Weights of a small transformer language model: a variant of Muon for these matrices.
MLP neurons of a small language model. Each row is named by its layer, matrix (gate and up: input weights; down: output weights) and neuron, and shows model dimensions 32-127. Each number is 500 + 25 x the weight over its row's rms, rounded and kept within 0 to 999. Numbers have three digits each. A neuron's up and down rows have the sign that makes its largest values positive.
After each neuron's rows, "fires on" lists the tokens most often at its 100 highest values on Wikipedia text that the model never trained on.

L3.gate386:466494482503459532520515508521485496511489502451514484568513512462465487491514571479476495457526496529490522532512508531482486514495488463486502510504524473490561516505557528503502486517490527548484468492467549464472506515456493489513488521521501524481535521515513541491499503450521514482
L3.up386:466487535473511532496511501500513514541510514486501490502489508527523493521522470473497522512507466521484534493522508492480527477517488448467499528511506495515486512543539497523477485464556498494485511474576464475493551499495543487506451531472510519492517487519499477502458521494485495494
L3.down386:499529510511527533529514498505535500542499496485534497506525511495457479498494493469466532422507468501484510559525502475486494482470452473504516496518475478473525534543520479503503474503528515506486492475514518479474509525503527455524477489472501496504491460467468482482504492479499513433
fires on: "ab", "t", "en", " found", "ent", "ated"

L2.gate82:513486464506485512501508515478470527459494485495497435461513488500447495513516497537518542520467465484534510527469533505536465514527507491518495490467443539461470485515444487547508520498510488513503476513498516443515508492523476502511549493491479489507510483498502530481536503498534526456
L2.up82:480497547493505530451499465474494459498486529517489508547502499468503506487478482512518473493499468511492562475538506512527509513487480522527510486483567521523517464508472497544506493507538500481493514494496493536458512482474445490505499540462449504521502534530517463502506566482491485489
L2.down82:538492543482529516495474469482506529497456481510501523544525527464504462497527491508526492484467508512432492555526491558524497497488494511540487495481497503518507512505528491522511486481534456510482475522569523522516531513489481504498519509501493524527500474527537509488467530534487517524
fires on: "ot", "ut", "er", " (", "aces"

L3.gate443:503493467509465521550488492467510484490501474513551440461470491466497510463547508546502511452536508546536534514510527489526514509526484469455521527513524513519499496500483563500523515467523479510502506488519468521507506471520526514527529483482513522491483513506518485536504495466474467519
L3.up443:490506523488461483472486520477495481483501483506532521471483499498483487475508496482475516516510513506489450484495521490517517462467475525509485452463473519517462495458542479503441529537470527480503467512481516531532541494476509498521491568464522479524505481516462512461518486477498483455
L3.down443:496439504515482530556450491499498531497483434491468450539472509466467521511540516473491507515505524526509509482499493493521538491550460532473483483517475528505476514489474480472518491464509522484479503515465521484518493481500499485536547540510494463499525490539478505456501502497543446502
fires on: " O"

L2.gate303:522457496441479495517501514507461533502515498511483497460493481484478539545473442530528494490471492509549506530471507475478498462523525524551420481472536479527462493479504508480537485480492539556494491473493520474510507485508465534473484469489518494525558501488536530516488495507450494495
L2.up303:492471506449511426504469502493483437515492500479477514515512488459500485471460522491489506479487511514519505508529482515520522491540478488510485432521481476532462515546508497528478492466501509505488489523516503479510525486515499513541468497454518484512503453479524579502503521444492518490
L2.down303:495499500504504420564536504503513527468494504469486492534481485474563502481526482524508504477512509484513510534473503532495467539521512488518454508507519488520512470487507476479489506500535523545494510463497526533517499475534475524501512502501524539504510478495508529473509554444472484479
fires on: "un", "ud", "ed", "ro", "qu", "le"

L3.gate444:488501482504530534533497484512490456548491504522570466495550477549478492523473538483506493492500466505497482478539533480527495488484511556455528504466497506467505514475505513532534468452526484458527521523496497522481528526494497514507561499503473529478465514458497540527508447515503495506
L3.up444:501554459487478506498517511508525484517498465524500472523497514522474503501553525480466533480473470541470528449531501479465517444482500543505479544512463506495483515491455469527488506451507493525529523507495508512497500496498452506496478478496510495455507542490540527534520527478520509483
L3.down444:459485469487465501483491523537517528484496505506541490533515501504512493503558486489508465505499488528464482497506458529461512512536526536490488496521544509478498481483496476491481484484509474491537479513517515464478524501522508454483484473481506472497516536536488556531447480507545467504
fires on: "-", "ord", " original", "ack", "r"

L4.gate443:513524505518474521542511494535469516499473538498472527509512496497513572446490498470514505499465508495508531483488465476521513447479477477495485511501489506494492471508484507494495491501488488487505508504491507540520496463553515487497513532534482493517549499509544479543539524491461478516
L4.up443:469489549507496523539483463490539519483488504487483532518513498533469505459489495485494526510487531481508503470538488474533489455499520507466494523476494489532497518503502463498469498462490449484502566509531510496491518530527551442512497499485466521503503444558503495483518473525494524464
L4.down443:506492514489488511497487469447518470509488514527516539459505507529516508500443494470515513518494512496492507499512501500508515459462503506466496452491495458534502504519470480466515504471539495494531540506487496502506495445473552465535517511519501518503476494550489472492484512450471450452
fires on: "-", " Mc", " Mac", "'"

L2.gate94:503512546502490532505501536482477523535495521513459475471483491535530480498482508528498437522490479477504512492506515466532558468509519490519488523497453484555540488507527519518529476496571485477486464444466503480506524528512487508501500511460510486493535487529460556466528481525523491531
L2.up94:481511567497491531461533501507491483489522497507480534463515538499499518500502459494495483478520480496491473510551482478512506468482513535477491499501456488485514456499466513504502525477459476460543494537514504503488532528500474532480483550483478499456499538516487439484482453531467481493
L2.down94:518498556509501556519537490503461521476505521494481480458493540505511497481487476525518514518497515513539527498520525505495486530508509478518500563533517506481458456517508456465474483466488525480477478489533491505487505468502508484473508546508493472501493511488538513543509496491512518547
fires on: "ir", "ant", "ep", "art", "uc", "ar"

L5.gate583:462560473461482487528512485502540479514508504504488483489495520463520482460516517510477480500490490498493473532505498515459483544479501532522489509485475503473474533511539490506501487516535454512532499531468520490505505528497487489492509470524520509513496535508513528476525470477486481502
L5.up583:565499498495489480510498500529531517435493506491495500507520462475513519516491487493536495482506506534453479479510502456502542507482506471441483519493516493505453492516492488520547529549534518466491494491459490529486486502509454498485518497520510456515499516492536511509508513539479510465
L5.down583:476547499517461495565525507430505491445519493487495500488516484538553516519506499509505462480494540509463498536498513511495498502516483478529490536515521514501471553502466495528507484498506508525538505524498496535527465524511478485485504475484492476489469477479527502520500502448506509460
fires on: " ", " (", "1", "90", ";", " –"

L3.gate357:504503489506504484461506503508503518505512546466510482511462535493471516521505494529500482454460471454490513526436470479466537534544504497513514490531478501510473564519516528510549466477537490503481497495524516476474530496448474477525526526567494464506487466496527517546534501494492512482
L3.up357:541491482505479489519478475555527527481467490458469456487542497498463528511511520499506489485478475495480528506505530513504510519524524474515457481516500449499495463495519555513532470482531550517509498536459480473531546514475505505506477494514483463492513505513496519522531501448520534492
L3.down357:480506506484487485547475461541517499473467497488521492563458491501527479456521458504481491480451497486515515501487531559539525461486517502546498521494483530507460469479519538537510526491496487528492499516517497518588467492512480505519494471465513500475497529524472480505479540485534491501
fires on: "ud", "en", "im", "ur", "un", "in"

L2.gate489:528521479518483518446490489512518535542564462510517505469525481494532499505451481523506505514493487494495508525537502551467511454453475494485511487469500506494517514534500474479476472471492564508492467494522473518467546512500490498517502481486501475505493491507526476522477531490530508468
L2.up489:494465469473509464486519508508527531495451520525523493472509499508476513465475509527507483525474490487484557549507509517466511523489524487476503506553489515473526521516489502520497515532486522552475467494533481523474548487425542478505481558502486490504459483526501520506499519498499497497
L2.down489:510511496491493520494525489535500499494444483570510460503510487489495498444462523521481515501497530509498520496550508491485498482456494523447513539521505512455482500491477513519465481515456487518474471490521504497475484494491491475490469517500526494489477475503499481472493488490512487510
fires on: "″", " (", "-", "\n\n", "x"

L2.gate565:511485520495493527526505519487503506546545536471514513461472542458485510525523511557489507482540519499563457510475514548547499516503483498489477531504532508499511502491495503542506498514476513526459470498467523490461496478531530494528486487493499500517515493496527460485488516515515515464
L2.up565:474513484484506515459547492490532515513529565523468493477507566510497492473494477510489585535510537490554522531492482481481474479482481511507525501482505512472539504496522500481489447505464506539496483487541472490491494518477518507458516530476522533482510506468490512515496465510539503491
L2.down565:500501478529500487488528507470555501464513497514497513499498514520499497529520491549494520473507520470506479561557529531485506473508465507495480470509527462491463496426516509485485477492512486493484453492475534542565484520527558515542508496501511541530494521486529493494468484457529479489
fires on: "an", " began", " side", " a", " started"

L4.gate104:503478505469482515492479499530482521508493506477471526479521489502516495461506482473459530467506517513473501470536505521509525476507480483438470459541501503498510528494516515464480503494490492479492521441475532521511527452509451473482489533468470493517559482487554499542476486512488482477
L4.up104:473525496506498559474487501507459485525506492502491497516462492492489485475531496467470487503494539495513494486499529525473528538526462481409554480501502474481520506485495487506478460495487497484468510518547513523532484496488447508514497521493462559515555505480502502534495492525482506462
L4.down104:514543475496499530523482520506505512550523506476513453441504514479464489460473485461490494451500529504507508475480525532468512543499458501498514457503471512495525527492515494485446484469542522494508463489460493521482541497495465500524488561532502464515556475473514482537495499490523487495
fires on: "es", "s", "ts", "t"

L3.gate369:491477527492523497488522477480473524474501461448499461502503468487504489499470488512513508486495509509522534497503474506539509462503501485514447496534502521502460532499490548511471490452515496517528502497500499499544503456482484512471484524557509510471509508477492490474496478512521437517
L3.up369:498536506483524516463524492433528484456492483488499515485471501541526519530504487512501497535505493477509505459516510508481478485482495567462494438522501492515515481501524505509488491475490517509456521477500520506535516472530506506459485480506501460471542484513481468512474465495516482525
L3.down369:525477533499467480477527506486483514519510503545454493522481552506485482456542470501506468509489526465491498494481497478514453484496460499441503503505498503505509497539510478544479524489487499471451487471517487460531462535480513501484499474486486483498523515481490489482453502539526534462
fires on: "ra", "m", "or", "ro", "p"

L3.gate626:496494536501437466485522517458496511522491533490497517479519462514493492496518525445509507491496537451512480494498529490504514519523502475460538528524495527481476486493511478496486480494494498481494544525500478470494528529515527481507453462487510487487509519521499487522467538534494512494
L3.up626:511546478490518459523466551531501535506510470479531502479499540530487457510506552500501509531535530490524492489476474482491511500478492478476465504535492508532494502521507484532504533547516548436536499468495447472525480490495484521501480525487493507539517533477478537519457501483551491531
L3.down626:468525499548435448472524483509494504531523465440519514532504509510488500493493511472485477467531537485516493504529490507457473526499454528500491514478523527512495534491548508517543503496496478526519524522526456526479507505470530534483487497497529510508508537512500509479479477494510519498
fires on: " |", "m", "im"

L2.gate300:494483484492522488442474572490522480498502509462527488505473492570485502530483538473494504506517499510497470484512497511520509494508512506488504513521487450456515544535520496540494501507468488457498467507494517487512485452478492482473508485555494502516509514498543489490496484511568459469
L2.up300:505501496521531500476460508494471477526517475434501521513501509499534478478475484513516505476500533535521498536555542460499492490517484516456469518486514516473491547485519522518503477476516533521484508477475500548476493472538499523531512482485495480477489475465491468545542466485493446504
L2.down300:487492486501491525501447470486478502494498496473494483498506496522501489493488464546508531523501524545479540509471511459494489487510459553486464512481462496453538529458490517546456479520520490501502535470527490493500473534490484526470526517533504503488470463486497482513487459477506477492
fires on: "ur", "ad", "ct", "ven", "iv"

L3.gate335:468505503510477522487496506492514503476472465465544513478526544504485479505472537502484493480516521526471540487483478476495489513491464491500489509515503527447543507531521512498459504449493504428504479469493478488466444504483480506468516527453480464509545504514484468529520503510488481484
L3.up335:499488494520473535513504515464516526526499492516477488482536500502523457509505482495539485537497538464521514500460513481476527497506500477517479524537517527515491504510500492514512526520447567501491511492441567495493468495493518518481539480512518524542509450502501513472507486479522511480
L3.down335:481545565509465510462501517509518456495484521508525468494503511508503461471488520496491526453448530483506474462489502521483495523474489473510491520484511508535496555539510515508551486471506541522471486534539532517510526526541532497473445501482510499518510521474513540483533482525495444514
fires on: "ab", "ess", "ow", "ust", "u", ";"

L3.gate631:479490534525481519489499511481516451472481497495519485512485455498477486505532540491481495477448454465476485487507537545558522503508501530496495507484478469455476490525529456496456508486476483484521486491497508437508463522522502488477492506487463495510496466519504512506513562493542508497
L3.up631:549497480533497484484522471476490487507501505487514462528518482490492462496517516555529475526471484448479503497503507499520512518523516533467523489513462502506516514510533536472521498510527462485499490529490515505528517473541583479492525502525468435563485536493503488499504504494548478462
L3.down631:504517458516497516503491476490485496495533468509461555506491517491475505483512468444480509476507487480510512549484478492484553556493532527520506542503485496487469501522526498477489507492506510471506493516502515484446472511489486548510556461484475479493520485511540518509502537500520497545
fires on: "r", "en", "way", "n", "s", "m"

L5.gate202:514456504554496523465478529463527469516535466497496483534499537502513480471510521474526487497471522455484467482500501503467460497519506524480489520525460479512503479495461533519525470521477518501489472512499481491508499541511495553547531510478469437467527511498493480507509496516541499493
L5.up202:493474449505521529468504501414515491477522495510481493530486553505458478544508476463531498493490467495543497537533545489481507467468504478545462507554464509549505472547492516507491518533483526528485433524491516468500521493512520526539495529513527498484544527502495461471488520530515516522
L5.down202:486479457479491516513492519461545478489515491534473511481462512498457496489558480467546469509488503474508498499534520493463479472474479531511464493506495566480494523498493533495469507522461500498472493527517489490451509465509526498478501543510520511505543538429459481490484495531529474520
fires on: " |", "ur", "act", "ign", "ct", "qu"

L2.gate50:501497480536485505476538437476506523497505457539498501515519525510503491493482480542536497478510465533479530525471492460508478553514478504549481529507492464551477444484495498519492487487486484539496498507493514501488497473527517529481525500510535496473556467464502511463515499523477517544
L2.up50:500516471491525474474490523492534496473519487522501511480472540501514452446499517508554481494516473498451538534534489443508460544561466516535480513473503478511499500494513465508507502511528505539550495478535466462509516462485507496519522498481518469433489504472505490506522502499495494511
L2.down50:545502519470479460524522531499500524530540537499496454535497503487469475457504493490489530493490503536487493551517503498503491502485524461491480509544426447478469517489512498489478493527536517505523465491504510500534527466546474484515514510482503507460491454489500482501500511496545490458
fires on: ":", " as", "ar", "re", "enc", "ic"

L3.gate162:426545505457499498498466503542483486563522495517522467471491473461492542494502519494491485458526451511461539512462515512490516516489523527498519497462483497471538500520500522508501485460537501482479470476478466500480489504487528502540494482502506509492506499492532520513470498489498519466
L3.up162:491530518505516517506482498484484483497500489499500502528508457501475521536485510489501524484506472544538519471503512550475535507473495513506482489496517485502570467450547498499555496494485499519505537519538514480483508497525524496545494500508523524520529541469561489502514487446451519447
L3.down162:538501485532492472522470516528499511484517489525484470529453516471471471451545511503477492414531512501533544515528479467509500491500457535537474515476522501444515507523509500493516490513490478489505519519478531551510525482526497461558445481473527537532486504523545476537496520518490523534
fires on: "g", "ed", "en", "ated", "rick"

L3.gate207:505509517541469529486469577449479504469495480524487472496485494508480491493511467496465488565530468497478503500529540524543491480480520534495494493511487495546459548503524502483512510500527465510529480482539495451470523527453512454484528517478497483470502469447532523490467502481539487522
L3.up207:507486476520463502487466498504479485487525485508494465531497476473516485481524433432508508513479520507464494495480525516528496480505512560540500503544540465521492522529503477502545492465511462515500553468547487456503544491482537543492504477510538470508481509504462498458467498508491502483
L3.down207:514478505513530493493493419523528476497513517491491496528565480488498519509501452499534501511496523463465505540485452488466552487498508517466518504519479465517509473514461487506495489488495507479488525467481452488547541495476492586512487483541488490521485501524467481449507482498496498515
fires on: "che", "he", "ph", "ur", "l", "el"

L2.gate132:509519446472535523504497478499504471506506506488521463499533513467506551509489500464502549525460503455480483510501488467532452550520488516452517525478484521473502468495487498478506524513542489495482517513497505511477524482551476505518523513514498489491496469500538509498501499498527540532
L2.up132:499527444547545514478539508504475503488517511499524484507492505528539505529521491522498482474533510489468526508507466521486537495509484476506509473529471523588540518477519509521551497498478453479501494494518479479522507464489536549499517477509548506521500493500496520545485448497522528552
L2.down132:517503499532492489510532516547515511534495512494529545543531508464462508507491470478509521488485510484467486544482536473443471504502538521528467523483507479471503514494524485533536477500528510500536472475475472482493486501548480482521525525522501515504519452532517461493497484499528487464
fires on: "in", "ar", " as", " '", " of", "-"

L3.gate99:461483502502494525487489518456482498470522478448528512486518503495472487534485535474530503488509543467492519517484499533494539521498479535481473531479520530518496498462517493519484462495490495516464525463477497519508480506485479469487482534526475541502481478481490516495490549528519511440
L3.up99:503529520458508486481480489491451492501505515537479512455544514506481477482520531507505527539511494498512529483459481534471484470479492535509470493534523506495513496524528567537513479531498512513469486523506518479544474520510469453544472495509520497522533497508500477481513525494488554528
L3.down99:487519498534528514519461462515500505478513529522519496559509483502483457450519521480530522456506476479530527487491499500479530537493480498497499461492530463491544517530509534554530508540480532486509538500521466526515499527536472466458455443506507500498488490550496484534473510492496496525
fires on: "ed", "v", "ated", "ized"

L2.gate393:500491512543530495523481500492508515483457496479492496491499488540484537518480509515522508491518496526471507531474509473544521477494543525507499517565508500546441512505484485522527507553525513505465519489529478527465568510444462477471468495538514492482525461505487507475514499521492457531
L2.up393:523527469499510508509494498484528475511463529510498517466482506491464521430514491485531534522492523503485529524503521477483483460513489497505523471492450546534466552509518488470530509506522518465486528528513473518518499516463505502579470532517579508458475535519475478482489492539487474508
L2.down393:518495496503508452500520509479489535493498497474458498482491516531502532425465516498521478491509530502518473475483558513497469494498478508496518517507455499522534504533506483529464506479506509446495531463515463512496538460491483532474527502501499476533521472482488484450517500518516517511
fires on: "he", "id", "che", "h", "e"

L5.gate176:524489463481506502473523507490501501505482540522542525487508506483442525488457483478505522482454532521523488508474515501553541496520537510442550462514494496486514419517472497485514477526465491501462465460478493524453530487536508457516527528489487521526492535524504482523514490476530509472
L5.up176:488480510493493501492560484470475497507485543541537506503477510497507466470546464500517505532506511504475515486489507491506510440445491442478509493512489525492503501561507499462529490495482501491441497460479515493485536510508459496475503489513511497501488462540526455489486502511479536527
L5.down176:537526457500445508490519483503481462483493504485503529510519504469462506435464534505513513533481492525505504484482500538488510499437514500491519481474482489493482489456491490488558502491522498484519492498465509535485527468471513480517463520535482531501526488498494465496519560473552498489
fires on: "-", "'", "f", "en", "g", "d"

L3.gate617:490512492480525525496476477460478470528467482456499480540486491495482490500504469486480527514522461530436487458477529484528514468508461486553521490501529511499447489493529524521493469454488505501516519434477504494449477507556494514535527530518499508502496442473489505481523518496500504500
L3.up617:511509496509477518506482479533496498522527473523527553507442512487524537527500517493483496521505474539486471490489513542498514486484489462465461514485471493492526502543520486460532480473463502479498455484453495518467447480497511462509474482477482499504540477501516521530517509504477537468
L3.down617:460537478481526502457486514533477517545486480497544513505480511445559523505501483528547508565506524484528462527499479529545509533471476481502500479498476480504522514490510463490535484495457498471511501504478499489532457511496510467497460463481509522499497478554499513505458531538475545483
fires on: " a", " an", "ent", " different", " any"

L4.gate102:511493498497510488531518456443469496479490496544496469467544492513542520516522490490489492474515484486501509487518457522507496527482476534516500453519505507542496496484478532535489505458484574524487488488503494478463500475493491475481513515492498448462547488528552484462497518494520488510
L4.up102:493543517505521493500527457475490519508506472520469481511540482488562508495505499505489486436481539520489461518514502449492517499464492471468486489474500513503493501488434522536467525532552537483498489519465452531529497522488446516534524533515502488468486538489523476483487534464510462427
L4.down102:463528477505516474515516498506530493507503456525434502531553483500550488490488444531527500454515453521467504501505504464498554524480491471491517528496447542483492509540452502512496515537525507477499481491521503509509462481586508474502493524510501521441443497465496533495503526498528458471
fires on: " (", ";"

L5.gate523:469501524479518506420519467484501453467495537504493516491492534491469516542525470506522500504561515494451506525491528498456471507503519497545522503480478508483477485509482511502504521485524493474484487537519512473491516486522499504488553545516513462488458483541479495493498448457465507494
L5.up523:518477540499515512469509503473505484512485502507474514540501490507482519549540509466507512464481544470510502435467461521494469504523510551485503489484493472530509523497481500511532523526562514434543475492532513497533534479513542480512533528455467484510492457505497494543524495466457486494
L5.down523:501493515518533476472521463528528526525518511504499514506514460486472508511469479548459525508490516499504483556467494547465491482479471535505480523542497513520530474518478472511450483511520479516526546493490505486483514471468478517524486478533490528481506527537477479496497501490537495484
fires on: " de", " pre", " A", "A"

L5.gate252:502468534469470512455523545512480484476535447461470473496526492510486534505516524495521502492465504502531495541514486515476486507468488537489542501547544511481485521517535524519527488521530452520494507464515508506493511515478480510522515466503513501534466528511483510499495499527465463494
L5.up252:507496511467506505481492496532492493525538507514533496514504543515506489492489474478552473509482520449479470476482514538517466447541526486483487544479463499517466482513511514480518500481510506470540487489484502507476512467544493568543522517479547545520454490462483513531521538497517466526
L5.down252:489493489467475514479487518478516473486479515507485515530524519515482524494525500553501479485519519429530486498554508499494494520522494502471526460517485496460498507545475537538536476512523465445494522453522496508521498527480460521471507476529521518512497493559491471482489525539501485498
fires on: "ey", "3", "end", "U", "O", "und"

L4.gate168:500509491520472542437507481480482530488502507499509482472499503459527487488561503511491460507457475486480535484521520518524509486449527516530523504522485496472496510512448467528481529487477542490513464501470489505501505505513508486484481503574517491520514490527512486494461471506528542483
L4.up168:493488486493493476448487484503523507486498465500496542526515462473505523429511506495497481510443494490466496532503512466531475527499513502486490560457547520513508483493511473476491481490520498530488505495488472536511472478463511501549548517494471495491510507536502483501490505483493543503
L4.down168:500500542472508460478476478501464454484522459487486502523491493466533492444497492490492497496540475525492499485520508541489508476498479508498507521522474516526517549506503533494501502530519536531491474482521540486544487508466514484481494493485503564554483494514496520527517485486533505534
fires on: " of", " ", " (", " poss", "red", "ot"

L5.gate566:463461484521457483520514511482505470493489474470458503488510478476496520514514471535495485508486548547548446477503503543512503505489483498494486508497487530539512497511482506528505489509481496486503525468513525532497504504491487524474460517496488499507547544479476494465502503544506470509
L5.up566:471525523554467495512528552485515492528503506531479499512466523490503515511515476488485518543495476485508505486480508518506474484502497508488472477534524531488524554486520534484501518518512508527496507483552464526492534517485478508483410519501497479468549539515497543501505461517514503492
L5.down566:477506503478454529503495514516472544541479519527476536528539509505492530520466495516491495473505521499530497509473501469526553498532466505498518475466510506562480519501491525484532468496506487521474534478464525469523523468480466499472485483480470440518499525490472519522520489512515517491
fires on: " comp", " cont"

L3.gate519:470492482459551533461525482538523499518504527472505522467530512461503475497481500481501532509521515518497483498521496533543492548499462473526442482504525508505467484450510533500493474509451505546480441478531506516473506506446526480534465492475504523500528485468513483516499473539510544505
L3.up519:501477545490465523499499526506514558529470477494485485511492541501490515470485524543471524537497541514503483453524492532493507507514496501446488490507490556510512506502497499485485449510450505544497478521445501502492476506505498484524491494479453494498497491518517509458499509486534502453
L3.down519:507476533439554511449530486530500480488515522511517542466493450487505527503528468484506499512487494471483460548517494528505474522520480520534506525485509509497497516475521504475491451512453498540485458466489496552505516525485555506494458503507499508505491544429536526500509495514522499549
fires on: " =", " a", " an", "\n\n", " is", "″"

L3.gate364:532504475508536516531510486507468540486485529461473496500520466494488493489525501489482498482470497495469567486498499511518506517493494524493496506509484523502494495489530538524511507511478487525530519517502461479492500468558511544460496519483524474500540526523479479493430507504495497488
L3.up364:485487479485523482493517533535496475486548482530534454493505504486488520521538474476482495442487513575485520488464534531495490479489445509472491529505516491485493524503451515515478511464513503516474492529549525487481499494542510494491468506438494527491512457470484529506509527479514472510
L3.down364:460457512510522474460485499568512520543491524474525524516511482501500500528467522501486478514496489555566491502545502477440461508487515442515491495521487518546556453530512471490493501497475501494540499497496533504488526485465489477514519546480536503529519486474480496491488495509490503516
fires on: "ed", "ted", "ended", "ored", "en", "ated"

L4.gate477:509503555518498537470526536475494490459500523557483479464543437505531480530480503511494495481482453517542526502496459499515509514486511514513470514467499525481473550444522515515548495497513517563508497528509511478492483526481516534421460467532517474490501501500506486490520483534526480483
L4.up477:527455520543487512505491492503488500509485484542485455511479515481479511503501531526513494481507503506498491496512510526490486573471483470499485428501527492470467516528508487531555418517478509555486502497507498476494529440500479493558480512541511475478541517497468531476491497518484504508
L4.down477:524508523517500495488518532508464487535512485520514531537539501452490456537509532487491518517516497496486497538492470496525519496468432493499484455479470511510496499539507507503482424505492526513476525472466498472510542546532507501573499494499488505508491515513499460491478466474506508476
fires on: " at", " of", "1", " ", ",", " by"

L2.gate616:514472518434531518439506529489468487482526518517486483507520506520499480498494538524523540521465451478485471541482502532524497516549475480443491489495514500501504504506487485502496474480493514472506455470542524508463484508482518481511490525483468522434554474433546498518488474494490474484
L2.up616:497511507510549484487477515493504476547520511481549521482481498544489455488507503484515504458505546482477467527514535478482499448497491519449509484531501495483498528518522493469453508529475495484523499488488486480463437499507497505473536521483492494497550533510531519532481434533531491495
L2.down616:482502488490508515511476516507522497529491476467522519483509494502494449488528486504491574508470521488486463544499527500526438537504515492538487529483461501497571504519501507491421517485495511496515472481470503471499503519517532467485483526486485510457520521446507511497522441515501505529
fires on: "s", "es", " often", " of", " include"

L4.gate362:529487482488471522486482549492488504474513515521448502489559500489500464525481477507493500508498523479492498474521539513532494497510526498470509515487487536506488496489448474507535446507471534483489527530498521462528549494524495516541498495530539498485456491511487442488484494499497509460
L4.up362:521482499521469515512497514474497455538508522506471513525503536493483487512508519475527496508484510474502469461466558551495519506528529527448496479447493467439467506472494499485499485532494477502516544518502513467524496504491519538522491529534480479543483516526496481451485449495526480541
L4.down362:520503499503503477481524460517472507479507500482474513516499503516552467557476503509478462532481494483464519533505491463524494466506491494476501546535530500547517490528457502471484501493486509515478497501515496461518510520505517499521534483527507488462493495467488490491491489440485455448
fires on: " ", "1", " George", "ony"

L3.gate59:485514495496540500459513524486507480506453479485509519454505510491504492452481554493520470488494473530461468479511516480453471488444510510515516504509519453480535521520494451506514537485515487481486510568529489488489494490511499472519513518487501511442470514485524540504521508537481505492
L3.up59:480540454508527499492508496496532478488492506521469470450494497502500542505445534482522508492558500511527505464501501479455486531485516486516497508481536534532512500518493512526552507483487464547497511499448508481496528477490517530505512475491508565503519526512480532473543543533480527504
L3.down59:482531469462506494502528455525510538535540484508511476534530482522493482507523481490531491453440506467481493506429511507467552526510558480449445531488528500506484492506468476504469524493502468491487480480480510496499471488543509517492522522466484505514521497500472469469491533520492500499
fires on: " be", " tr", "erm", "r", "-", " not"

L3.gate86:503498532494550500512511462504486481490499534499498528518531475484523465510504480521550499475470475519496530482497488490559510463481496464497517523487497520521502493484528523521518462451482494490492507519452493515455523480468483502511511473543527486503498508451531482488501495480423525455
L3.up86:533462501488494483540501465482499475509549547497508469475484515491505497523514483524516500506464476498495463496497539467475505540497509522513553520501504473509479502477508509508485476465524514508478490503489514514475521527470463571495457471464499520493510477487475456497498516481527532520
L3.down86:474467518492487524451472465515512478468511508531551551486493508496493465540516504506530516524571483513518537526527491462472479520487451490522534496491499522528481489491495503494487492545492478488496446501521502529504500501497462514460505488508522475525547464470510507513522493479514516493
fires on: " him", " them", "en", "ect", "ed", "e"

L4.gate527:526490457477507527521479480509483482492501490490496506527534509476457508497480553512485496544475502471467519533532460525518523502498526538538489506512523491461454511473529516507561498466482506556490468505482500523485486477527504468518473521466478543535487518473501528478492467484488499475
L4.up527:512540488463492521502470529488495469531469478494453449477468505521497443512542504506524488518510496516493485502505500546494449509493514490556491520486459520527521505497492529480515463509483498525500452484475518504553511503519487494510486493464489514529465514502486552506514484514462483514
L4.down527:495540492513517548504475507503482493530520453468496505509470473492466516470497510497507513526496430466459501536522479507478474517504493512537492490512470505483502492547508504523488451465500485561494530505458478490479489465512473487491487526476565540527490507459507489485478503505503509511
fires on: "\n\n", " a", " of", " an"

L4.gate13:503481500502483489497508497455572516464504480528507539500519522545481508509542515488520513501482516483481526497465482504496521500494522512475463503518503514533519499510492510501541500526481542484427479554511487475472508465498508533512478522489516514478505478471468470495526535493539510526
L4.up13:469515504539501499503499535451548534495575477522519499529484510509496495525498520519531518552509500493482511528495501475513521497533494482475481474525508492493463505470483486531508525511439516496503517499495548474537507524447509476503495507529493494473506469523488510496481482471531515531
L4.down13:527512501527445496492535540535565517479463482499513510533500510466461469490523524470497488505527494542530520509530518444476513528515512519454522496526514525464503523538469507511534506485481476547459527525555485532495534462477524481499501519510520490496504535482481478496496511493554502509
fires on: " |", "|"